MLP neurons of a small language model. Each row is named by its layer, matrix (down: output weights) and neuron, and shows model dimensions 256-383. Each number is 50 + 15 x the weight over its row's rms, rounded and kept within 0 to 99.
A block is one neuron, or neurons of one layer that tend to fire together. Before each block is what it responds to, as a language model described it from the Wikipedia text at the highest values.

Responds to: Section heading closers
L3.down788:78 44 79 45 49 27 73 63 43 51 39 91 62 51 25 23 48 81 35 47 63 57 37 30 59 49 71 23 52 38 35 40 46 65 57 66 62 47 46 72 46 36 67 58 69 44 41 59 66 54 64 33 38 61 32 62 52 45 67 59 29 08 45 61 30 55 57 75 37 79 42 44 56 47 53 40 33 40 39 38 53 55 61 53 66 75 43 73 40 53 51 32 64 43 26 45 19 66 22 37 51 46 48 41 30 41 31 30 51 51 30 55 55 84 32 46 62 38 60 40 42 50 43 65 29 42 66 43
L3.down1665:38 72 37 54 67 59 30 59 46 61 78 39 50 40 09 29 52 63 14 70 55 62 84 62 45 43 42 82 24 71 32 44 18 72 43 50 75 49 50 53 52 63 62 38 53 56 33 30 79 65 56 27 39 48 47 60 49 52 47 46 57 34 30 57 56 52 26 76 77 41 45 41 62 42 49 39 36 48 38 74 52 51 53 68 54 45 51 62 26 46 53 28 48 61 83 61 51 37 18 53 63 35 23 45 45 49 62 48 53 42 38 68 40 61 26 51 53 50 59 66 57 23 49 34 55 36 59 73
L3.down1829:60 42 63 34 25 62 57 71 49 52 37 35 53 69 58 50 32 76 29 58 39 33 56 35 48 28 46 31 44 35 41 47 56 57 47 32 48 32 55 33 38 63 32 46 37 71 71 48 69 57 60 20 36 67 19 73 40 56 55 62 41 21 42 42 65 41 60 63 47 46 42 52 40 76 55 60 53 68 50 53 32 68 46 46 38 21 55 51 49 43 52 45 64 38 33 57 41 54 40 63 58 99 81 33 47 28 74 58 50 69 31 45 31 65 82 47 56 54 39 56 62 51 73 69 41 66 38 37
L3.down2054:57 62 64 30 55 52 64 78 40 67 51 99 58 62 93 38 35 59 46 52 34 38 63 49 34 55 50 49 70 32 42 46 49 75 47 48 79 36 20 39 60 28 68 33 64 52 36 09 53 39 12 41 70 41 25 57 55 72 40 40 59 37 53 52 23 57 52 71 46 48 23 50 48 34 54 46 69 56 46 42 38 73 56 71 54 51 61 67 69 44 35 55 36 79 47 47 40 64 48 22 35 60 48 53 51 24 32 43 53 81 71 46 69 67 26 42 42 46 45 48 47 41 75 50 58 49 77 31

Responds to: Arabic al- hyphen
L3.down48:50 59 55 32 59 54 69 49 72 44 42 61 42 63 50 30 43 84 38 51 45 08 56 72 51 39 39 65 67 20 19 54 32 70 87 51 35 39 67 46 60 54 47 36 41 45 43 55 78 65 31 34 57 58 59 33 26 43 62 20 79 30 42 58 55 26 62 34 56 55 46 46 29 69 44 60 40 62 70 70 48 19 65 71 54 37 24 58 54 48 46 33 50 55 74 35 50 41 53 50 25 62 78 72 42 43 49 17 55 33 56 59 64 45 53 47 39 59 67 77 67 58 67 49 71 52 61 57
L3.down889:19 60 63 50 46 61 51 14 30 58 50 35 54 84 55 41 51 67 46 40 36 59 35 31 74 48 39 48 41 47 46 31 23 47 48 54 40 49 72 73 36 52 57 54 62 55 62 54 62 52 36 80 87 32 46 78 32 53 47 39 66 27 26 44 38 55 40 58 43 65 62 33 31 59 85 47 50 52 79 73 13 50 62 58 73 38 63 51 42 67 73 81 49 47 45 56 48 42 39 64 29 23 41 72 33 54 41 59 48 65 68 33 68 29 89 55 56 45 51 64 71 44 55 35 34 58 48 29
L3.down1593:52 46 36 21 62 47 46 49 80 41 50 45 63 65 00 45 28 20 62 75 67 24 45 15 57 48 58 45 41 52 41 58 53 31 56 49 37 64 56 57 47 15 61 73 61 30 39 48 29 46 22 67 54 41 41 38 56 30 50 49 69 34 42 30 56 59 34 53 65 42 43 57 48 48 49 25 46 21 53 34 49 25 45 47 45 56 54 55 48 58 40 44 49 61 69 66 50 30 62 49 28 65 46 86 63 53 34 66 22 37 60 52 59 62 64 54 52 73 34 52 66 31 36 56 44 55 57 41
L3.down2019:45 49 61 38 68 44 54 65 56 34 32 43 39 69 41 46 25 42 19 23 36 61 63 31 56 31 33 59 25 25 61 44 53 29 64 57 15 64 47 31 57 51 56 71 82 25 34 41 40 48 47 56 71 62 71 69 61 50 44 13 82 41 55 56 62 63 42 55 72 31 60 58 50 44 52 41 68 65 48 67 62 58 28 36 44 33 74 44 53 50 61 78 61 44 51 55 53 70 42 67 61 67 51 56 45 61 39 32 55 47 57 91 51 30 35 53 62 46 31 37 76 53 71 30 40 40 56 65

Responds to: Infinitive to and modals
L4.down204:53 54 35 65 33 45 69 51 48 59 62 51 26 58 69 34 42 43 52 53 50 37 46 35 59 29 40 33 53 21 36 38 57 63 62 60 46 75 58 65 59 52 74 40 45 36 60 51 75 50 39 60 77 53 33 57 75 60 53 68 20 35 50 70 31 29 24 68 62 41 60 19 79 44 53 49 33 38 53 70 60 37 49 32 63 58 34 68 71 40 29 30 60 57 32 55 46 55 53 43 41 55 34 54 54 29 34 56 52 78 47 40 27 49 76 56 52 46 44 47 54 55 81 52 65 69 61 29
L4.down461:60 50 52 59 69 58 50 19 54 47 37 80 53 44 30 30 48 59 57 70 58 61 46 49 31 54 77 44 29 42 32 37 43 53 59 55 52 40 62 43 56 54 13 64 65 36 56 58 40 39 51 53 53 58 47 48 51 58 55 58 28 51 38 64 19 70 41 59 30 42 54 39 45 67 45 31 60 25 59 28 45 52 56 46 31 22 47 25 57 28 36 46 35 35 33 48 58 26 39 54 64 29 21 72 33 55 74 54 75 56 37 78 22 39 49 51 58 25 27 41 53 53 61 49 61 77 33 50
L4.down1133:47 61 64 69 36 49 51 42 41 81 34 44 69 36 42 52 50 41 39 58 68 63 70 49 50 41 57 64 63 59 47 64 53 69 63 55 24 52 85 68 66 62 32 46 44 28 60 26 33 85 52 35 31 52 59 54 50 48 68 45 40 57 57 53 50 21 45 45 48 56 57 49 12 42 60 79 33 59 39 47 58 76 44 49 88 63 43 61 37 60 69 66 59 42 73 26 56 70 54 54 59 68 29 64 38 80 31 36 09 41 37 36 55 37 55 55 44 38 74 52 61 09 46 17 60 35 40 59
L4.down1398:46 59 52 54 64 55 45 34 21 23 47 62 52 13 32 22 31 45 34 51 53 22 40 36 97 32 43 40 45 61 53 46 43 36 63 37 25 67 30 44 24 74 52 42 50 47 50 78 67 41 47 55 73 35 36 59 59 70 42 60 67 50 36 69 29 88 32 37 59 40 64 55 71 36 49 53 38 43 44 40 53 65 28 50 61 38 83 57 60 80 48 31 05 23 21 35 54 26 37 77 51 52 47 42 40 48 57 53 32 75 57 32 34 28 63 65 40 52 54 55 26 63 56 60 67 57 28 51
L4.down1464:38 40 50 47 31 56 40 55 63 30 71 17 67 46 70 51 68 66 54 49 65 58 39 59 57 23 46 61 34 49 53 52 48 55 67 64 34 44 31 63 69 50 54 61 53 40 30 56 33 68 56 59 77 57 61 42 86 62 66 60 48 52 99 50 35 67 11 43 50 45 55 33 47 26 38 54 57 44 36 61 78 27 44 35 30 36 58 29 68 22 35 40 46 22 57 58 39 41 47 66 60 68 60 45 39 19 43 47 34 62 69 65 27 45 25 43 42 44 24 47 39 75 42 66 68 71 55 20
L4.down1656:60 64 33 72 54 32 42 21 59 39 21 24 49 36 30 60 69 61 54 56 47 33 53 60 67 27 59 56 46 53 34 52 49 55 29 35 30 49 45 57 56 59 29 53 24 69 57 50 30 51 54 49 63 34 54 53 53 55 12 59 61 62 49 62 24 77 47 15 18 47 37 21 68 66 38 61 44 70 33 39 52 56 30 52 60 60 84 40 88 42 36 74 49 53 62 41 46 57 79 44 29 72 28 48 33 48 43 41 29 85 56 48 44 47 34 72 26 57 47 54 70 66 57 55 78 33 25 62
L4.down1961:48 34 45 38 27 42 69 45 55 47 46 64 48 32 06 43 78 71 59 57 25 43 81 28 67 43 48 36 70 57 69 27 61 28 53 61 40 57 71 56 29 50 53 35 69 34 75 65 61 54 44 33 48 53 62 44 39 55 48 23 71 60 34 66 59 42 44 48 47 30 61 53 33 35 52 70 60 70 64 45 55 46 65 79 41 47 57 57 52 69 52 58 59 57 90 43 50 44 39 68 60 19 79 40 46 55 74 43 43 73 55 64 49 65 43 62 73 42 56 64 21 66 41 46 49 23 55 71
L4.down2226:38 49 55 67 38 57 65 52 76 40 56 45 27 24 58 20 55 40 40 42 61 69 40 29 44 65 88 45 37 63 57 38 29 41 48 52 55 71 35 40 54 55 50 48 50 31 46 57 30 69 50 54 61 54 69 13 72 54 43 68 52 43 44 64 59 36 30 33 69 29 60 41 58 52 46 64 10 52 17 58 71 82 43 17 67 49 65 48 47 57 25 27 58 65 53 44 50 53 81 45 32 56 59 60 40 32 24 64 35 59 54 57 23 71 53 62 35 49 38 44 56 56 70 65 41 67 76 50

Responds to: Arabic al- hyphen
L4.down184:82 51 45 38 70 45 72 62 58 41 47 44 63 49 40 44 30 62 51 63 42 54 50 44 62 46 68 56 53 58 73 35 42 77 70 40 48 35 58 38 55 35 59 42 46 22 16 57 54 44 77 59 25 34 30 78 53 62 68 30 30 12 48 49 45 46 28 40 59 50 48 56 66 64 57 60 59 38 54 69 36 48 40 42 30 65 38 47 36 31 59 50 61 83 44 51 61 24 69 37 53 24 51 36 42 42 36 18 53 49 52 33 71 24 66 80 71 49 59 73 71 37 70 23 84 49 70 68
L4.down258:46 74 64 13 42 48 33 53 47 41 44 77 76 57 49 46 53 63 70 42 44 52 54 35 40 45 54 37 36 57 70 54 59 77 60 61 38 65 67 79 37 41 57 68 41 42 43 27 65 47 33 42 32 67 53 50 53 35 27 69 50 29 59 65 41 49 52 59 72 44 41 32 62 32 59 60 69 53 76 36 41 54 36 40 32 45 54 37 45 76 71 50 36 60 46 54 41 19 46 69 59 31 45 42 57 38 64 29 41 90 85 42 45 68 34 60 32 58 65 34 61 30 24 42 32 47 46 73
L4.down268:61 72 44 46 50 39 55 55 34 64 51 42 61 56 54 51 63 38 62 40 30 34 51 42 23 42 68 63 86 67 23 38 42 58 57 31 49 49 47 44 65 39 70 45 48 39 41 59 34 25 55 08 45 52 30 38 64 72 45 36 61 73 71 57 64 49 31 33 40 70 65 74 43 33 74 46 52 47 54 62 40 48 76 47 62 62 33 74 56 57 44 38 74 59 41 46 42 76 62 11 56 47 45 57 32 62 49 35 86 32 51 56 44 50 57 26 36 61 46 66 45 53 51 62 47 51 61 65
L4.down432:40 89 55 72 63 53 47 51 52 41 50 34 74 52 30 42 39 48 28 32 49 44 34 49 73 47 51 67 49 55 56 43 68 58 57 45 38 47 55 55 44 20 27 45 61 56 48 84 51 57 39 29 45 56 41 44 43 54 52 62 47 69 44 20 20 78 59 42 40 65 46 47 47 52 38 65 53 73 60 53 72 44 61 25 72 54 36 62 45 57 72 21 31 50 58 27 73 42 62 30 56 45 45 23 60 27 43 61 41 50 58 56 45 37 65 77 52 80 55 21 53 67 62 63 57 54 68 51
L4.down552:31 64 61 43 47 60 66 51 65 29 38 66 67 43 08 39 55 34 45 62 44 28 52 38 54 70 40 49 59 71 64 46 37 58 22 80 50 81 60 55 41 33 38 43 74 47 53 61 69 48 62 40 45 79 37 52 57 48 70 59 22 33 38 62 78 50 46 37 81 44 74 64 69 32 22 63 33 37 43 75 51 69 31 39 33 61 48 66 54 26 46 38 78 43 55 31 55 58 50 46 64 77 62 84 23 39 60 30 71 56 49 54 21 48 45 29 68 51 42 52 68 50 25 30 46 57 63 36
L4.down591:57 61 47 34 48 53 49 63 62 78 65 71 52 45 29 65 64 35 37 64 55 22 35 07 55 44 63 35 58 18 42 42 67 50 51 33 40 93 56 42 64 64 72 51 52 44 46 39 46 44 78 33 57 75 38 55 65 53 96 35 37 50 80 56 48 43 48 59 36 56 58 19 20 38 29 36 54 59 46 20 49 78 49 42 47 51 40 37 24 48 55 54 29 65 53 72 67 51 51 64 73 56 58 46 39 56 67 42 26 59 63 71 46 64 50 52 45 72 52 33 55 62 38 36 48 48 32 18
L4.down1030:64 48 53 40 39 73 29 68 51 63 38 42 54 38 17 30 09 50 83 28 78 17 36 58 66 29 44 65 50 42 35 51 40 67 68 95 29 54 61 56 49 25 59 57 51 34 28 37 58 53 43 48 42 46 53 44 48 48 68 53 71 50 69 23 30 63 36 52 53 28 79 43 39 57 52 60 66 56 61 40 34 32 49 55 65 33 54 62 44 54 77 44 72 44 40 59 38 55 44 41 38 00 73 55 46 73 64 63 36 52 75 67 36 55 28 48 56 47 51 46 65 63 39 42 54 45 73 31
L4.down1770:37 72 70 57 25 79 43 49 44 24 19 33 59 32 46 17 58 79 48 54 38 28 43 53 56 39 53 91 47 28 59 76 50 64 64 60 32 45 56 68 49 54 58 55 55 48 32 60 28 40 43 30 75 55 56 44 66 74 50 71 37 27 56 43 48 51 59 42 36 56 69 45 48 37 58 55 65 32 65 47 32 52 36 39 54 72 73 61 55 38 54 69 40 28 72 69 35 51 65 94 91 51 50 36 45 62 34 37 52 60 49 53 46 69 66 60 60 48 34 53 37 51 40 33 52 42 57 72

Responds to: Pre-verb auxiliaries and to
L3.down272:50 55 62 46 50 27 43 86 55 42 50 30 44 46 45 31 37 48 14 43 76 84 35 45 41 27 73 66 50 52 56 62 73 60 99 74 49 67 44 30 62 56 45 75 47 28 29 40 46 68 48 54 51 49 55 30 71 37 57 31 60 40 66 42 55 49 48 35 71 27 90 69 55 45 59 49 50 49 40 61 55 63 60 21 37 53 50 76 42 42 21 57 54 50 51 57 70 75 56 57 65 54 50 59 69 20 34 47 67 59 48 57 49 65 28 76 49 44 19 30 32 50 67 62 42 43 39 31
L3.down293:67 56 38 52 33 68 62 57 65 43 54 30 09 29 50 60 43 66 47 75 23 27 24 43 43 48 56 63 73 66 49 75 67 58 46 51 64 36 25 49 66 55 33 57 56 30 39 62 46 29 45 37 71 55 63 43 62 59 58 48 37 42 42 44 62 56 40 31 64 23 74 57 65 44 69 56 32 27 59 58 44 22 38 62 21 49 61 63 38 60 44 44 67 41 67 52 48 42 53 55 55 60 48 50 21 64 42 52 65 85 13 57 19 82 57 67 45 59 36 71 32 49 51 67 43 25 47 41
L3.down352:27 32 73 43 66 46 68 54 73 55 51 44 28 44 40 16 44 29 47 51 54 42 85 59 43 56 68 31 59 76 48 39 63 48 99 64 55 62 39 45 72 40 68 35 60 55 26 59 28 37 47 58 66 36 49 32 48 45 70 38 48 64 57 65 38 46 56 67 38 53 49 40 69 42 62 27 64 69 46 55 30 70 56 32 35 44 81 85 43 46 52 24 58 64 48 49 30 88 61 66 63 56 55 45 43 58 50 53 41 57 78 33 54 54 38 65 76 67 39 49 19 54 60 68 35 36 46 57
L3.down365:46 12 69 60 49 38 41 68 46 49 68 66 41 43 40 30 39 40 23 81 54 51 77 43 81 53 53 56 58 74 34 25 35 45 67 74 37 70 57 47 73 73 35 61 52 31 47 64 36 74 37 64 81 56 47 39 69 47 48 69 31 39 28 66 74 53 70 67 40 35 45 55 56 36 29 32 55 46 35 66 56 48 78 52 62 58 45 76 34 37 43 62 47 48 62 43 59 63 45 50 66 49 35 39 33 81 69 48 81 41 40 42 35 49 71 42 33 51 28 38 31 60 43 54 61 55 76 48

Responds to: Heading end markers
L5.down765:63 37 89 54 61 44 56 53 31 45 36 84 54 66 07 35 44 60 44 62 45 32 73 53 61 25 56 55 91 93 47 58 50 36 42 66 72 61 68 53 48 33 71 39 31 34 31 53 46 32 47 56 27 44 54 59 52 72 41 27 56 43 34 43 23 47 74 50 59 84 42 26 36 59 71 35 48 52 49 44 35 44 71 31 56 45 16 65 35 36 68 56 25 28 66 57 44 65 38 74 55 20 61 51 63 26 39 29 68 50 42 42 18 49 57 34 51 52 51 47 48 52 49 62 27 41 22 89
L5.down1856:69 32 72 59 49 45 55 72 75 50 46 66 39 78 20 26 29 75 42 52 59 54 47 65 43 68 49 60 58 66 50 32 31 48 52 35 64 57 50 48 31 46 41 39 20 54 22 53 71 23 47 49 48 44 53 75 57 70 23 54 42 54 28 62 16 71 53 52 63 43 51 48 41 69 37 34 41 36 21 53 28 66 28 45 54 69 72 73 55 22 84 59 62 39 68 34 22 58 25 66 99 52 46 73 41 57 35 44 28 33 56 69 36 41 40 47 43 80 37 61 49 30 46 59 39 28 39 40

Responds to: Inside split proper names
L5.down46:58 63 63 50 36 54 75 46 65 07 68 59 48 66 35 63 47 11 73 36 38 44 48 82 23 32 56 49 44 29 34 20 61 48 56 36 35 60 53 57 31 70 33 47 49 50 41 39 56 49 36 38 59 44 44 55 28 61 41 65 50 50 66 53 57 81 58 76 63 46 78 53 39 66 58 54 62 56 76 39 27 33 67 65 24 33 48 52 55 55 64 63 41 29 69 67 40 46 45 55 52 20 58 79 74 42 37 35 72 59 55 65 51 56 52 52 76 60 48 50 73 49 74 57 29 58 85 67
L5.down2101:85 42 35 69 36 56 64 22 41 64 52 60 44 26 46 64 52 89 43 76 42 61 19 42 68 50 29 61 44 58 46 00 60 51 56 40 34 71 59 43 44 51 54 54 37 65 36 62 67 28 29 22 54 58 48 35 33 62 32 56 69 37 37 38 45 56 36 85 29 40 34 44 47 44 35 53 66 61 46 51 51 54 69 42 59 55 47 23 43 47 42 32 60 52 51 55 44 16 57 45 69 46 63 71 63 45 41 52 41 78 34 35 48 64 42 51 68 71 36 89 48 52 49 31 56 52 47 42

Responds to: Pre-verb "to" and auxiliaries
L5.down1343:26 33 73 53 46 68 34 42 57 33 44 35 62 53 46 23 67 53 60 38 59 55 49 41 53 64 55 40 48 54 61 50 43 51 60 09 50 67 20 39 50 66 46 60 55 41 26 57 27 51 34 55 54 42 41 35 59 28 60 37 55 46 53 51 54 49 38 46 75 49 77 62 69 48 31 52 50 36 49 38 57 26 38 56 38 71 96 51 69 39 37 75 51 50 70 51 58 67 60 46 64 51 51 35 60 27 39 45 42 64 50 44 33 63 64 41 54 48 38 57 13 48 69 41 52 51 49 44
L5.down2029:58 49 42 41 50 44 58 41 58 48 51 31 55 46 54 22 59 71 31 51 59 32 47 72 58 55 87 55 34 52 50 66 80 44 65 67 57 68 38 36 43 44 52 57 53 24 34 41 30 66 34 38 81 34 38 31 87 32 62 65 48 51 59 61 45 43 44 51 78 31 54 42 70 29 72 43 10 39 40 60 28 41 60 42 58 62 65 83 45 49 38 54 58 51 44 53 65 67 64 43 31 58 78 74 43 38 35 36 38 48 69 34 53 33 45 72 37 65 35 52 44 48 64 43 25 63 58 62

Responds to: Wiki heading closing marks
L4.down15:33 44 66 75 38 37 72 47 55 65 84 64 40 57 53 51 66 54 43 61 54 50 97 52 68 49 60 66 47 18 36 35 39 46 27 39 30 36 50 62 33 65 50 81 50 32 46 29 47 56 54 48 51 58 31 44 43 43 50 19 42 65 52 35 50 80 55 48 37 70 60 47 39 64 44 30 56 35 45 58 53 41 54 82 47 50 41 71 56 56 52 73 58 60 46 69 57 60 34 81 56 72 49 41 44 34 35 36 63 36 74 66 28 83 42 45 71 34 36 64 41 42 72 68 83 57 46 63
L4.down328:58 69 47 54 71 47 61 43 68 23 47 56 31 35 00 80 45 38 36 33 31 55 75 62 43 87 42 45 73 35 39 21 54 34 74 48 52 39 32 75 53 53 48 53 78 35 41 54 70 32 56 38 37 65 53 59 51 46 43 35 49 51 52 65 56 46 51 60 61 48 64 42 39 79 30 72 74 26 57 59 57 28 75 66 30 36 48 21 41 46 54 28 69 67 59 73 30 61 41 38 38 35 34 60 57 41 46 42 53 52 30 65 44 76 43 51 47 56 48 53 57 59 44 73 64 48 48 46
L4.down412:50 60 84 42 66 67 77 65 28 51 61 69 44 62 71 55 32 53 27 66 49 45 68 40 53 59 33 64 61 25 46 65 67 28 50 54 45 45 44 53 52 22 79 28 27 62 63 33 44 54 45 42 45 51 51 40 22 56 48 40 44 62 36 49 45 63 42 50 61 29 65 00 56 61 66 34 64 37 46 63 63 47 57 37 33 51 49 41 44 60 55 66 69 44 44 33 57 45 57 75 37 48 64 52 83 31 50 32 34 26 46 60 68 31 59 23 27 48 72 62 49 56 38 65 50 71 56 38
L4.down622:40 38 67 56 40 48 53 27 76 37 52 59 54 47 27 42 43 17 60 77 41 40 47 20 66 33 47 32 46 66 50 52 49 55 51 46 56 37 32 65 57 43 57 57 58 52 50 67 21 48 47 31 41 61 59 55 33 49 37 55 54 54 63 43 55 72 76 43 64 49 64 56 63 48 78 39 72 43 35 49 54 45 39 27 51 57 74 37 20 61 45 43 63 75 41 66 32 75 67 57 28 80 53 54 53 46 18 32 54 32 61 61 51 48 35 47 38 39 63 61 45 16 33 14 74 39 52 56
L4.down1382:50 46 32 55 53 29 22 64 88 33 57 64 61 52 93 45 65 80 57 55 57 59 46 46 57 63 47 52 62 24 59 70 66 72 56 45 84 42 44 51 66 25 57 59 50 50 62 48 89 43 35 27 47 52 34 64 29 55 50 42 57 44 62 42 30 54 47 55 57 15 31 25 49 23 71 50 48 44 64 54 25 62 57 62 40 68 37 52 42 38 42 74 75 26 52 52 36 51 19 58 58 47 50 53 42 56 42 48 44 77 64 55 51 61 33 74 63 57 54 20 52 71 49 37 43 26 33 61
L4.down1445:62 81 51 43 35 45 52 67 71 62 29 40 50 42 55 48 70 47 64 53 43 63 75 39 47 52 42 46 28 37 38 45 85 57 51 23 50 55 52 83 52 59 46 50 69 43 38 50 39 43 39 46 57 42 77 46 57 35 43 39 37 45 56 53 52 54 70 43 63 52 58 60 54 40 27 52 57 59 31 21 52 80 42 65 57 44 51 45 43 45 58 55 57 50 60 53 45 61 52 69 54 40 15 51 44 60 34 54 50 71 62 49 33 74 79 54 70 19 87 29 37 60 29 55 70 52 49 32
L4.down1822:69 24 53 58 36 48 52 61 41 24 48 60 09 44 71 51 43 39 76 60 70 56 39 43 37 33 75 66 42 36 52 40 54 44 46 39 49 66 31 28 23 41 51 46 37 40 58 68 42 51 56 26 48 47 15 58 37 45 44 56 49 46 31 72 46 48 51 27 77 33 45 12 39 60 52 59 46 41 35 44 38 88 68 63 29 50 70 39 56 73 36 68 75 56 49 32 49 56 38 59 51 49 68 61 50 50 63 46 22 33 53 68 49 86 64 23 34 48 45 22 48 43 55 22 50 59 56 90
L4.down1824:38 59 43 27 55 55 42 64 62 51 41 63 49 47 98 28 49 63 44 59 56 78 44 56 65 75 39 34 48 56 81 63 29 61 37 58 80 32 62 50 51 20 31 44 44 51 45 46 55 44 51 44 37 33 54 45 46 55 48 27 60 42 56 56 43 36 61 23 41 65 43 42 34 49 33 65 54 80 50 42 57 62 57 58 48 32 58 56 40 79 62 48 78 62 36 33 54 40 59 61 44 43 73 65 45 57 43 52 56 58 51 32 75 38 54 61 52 45 64 68 54 28 42 65 54 51 87 45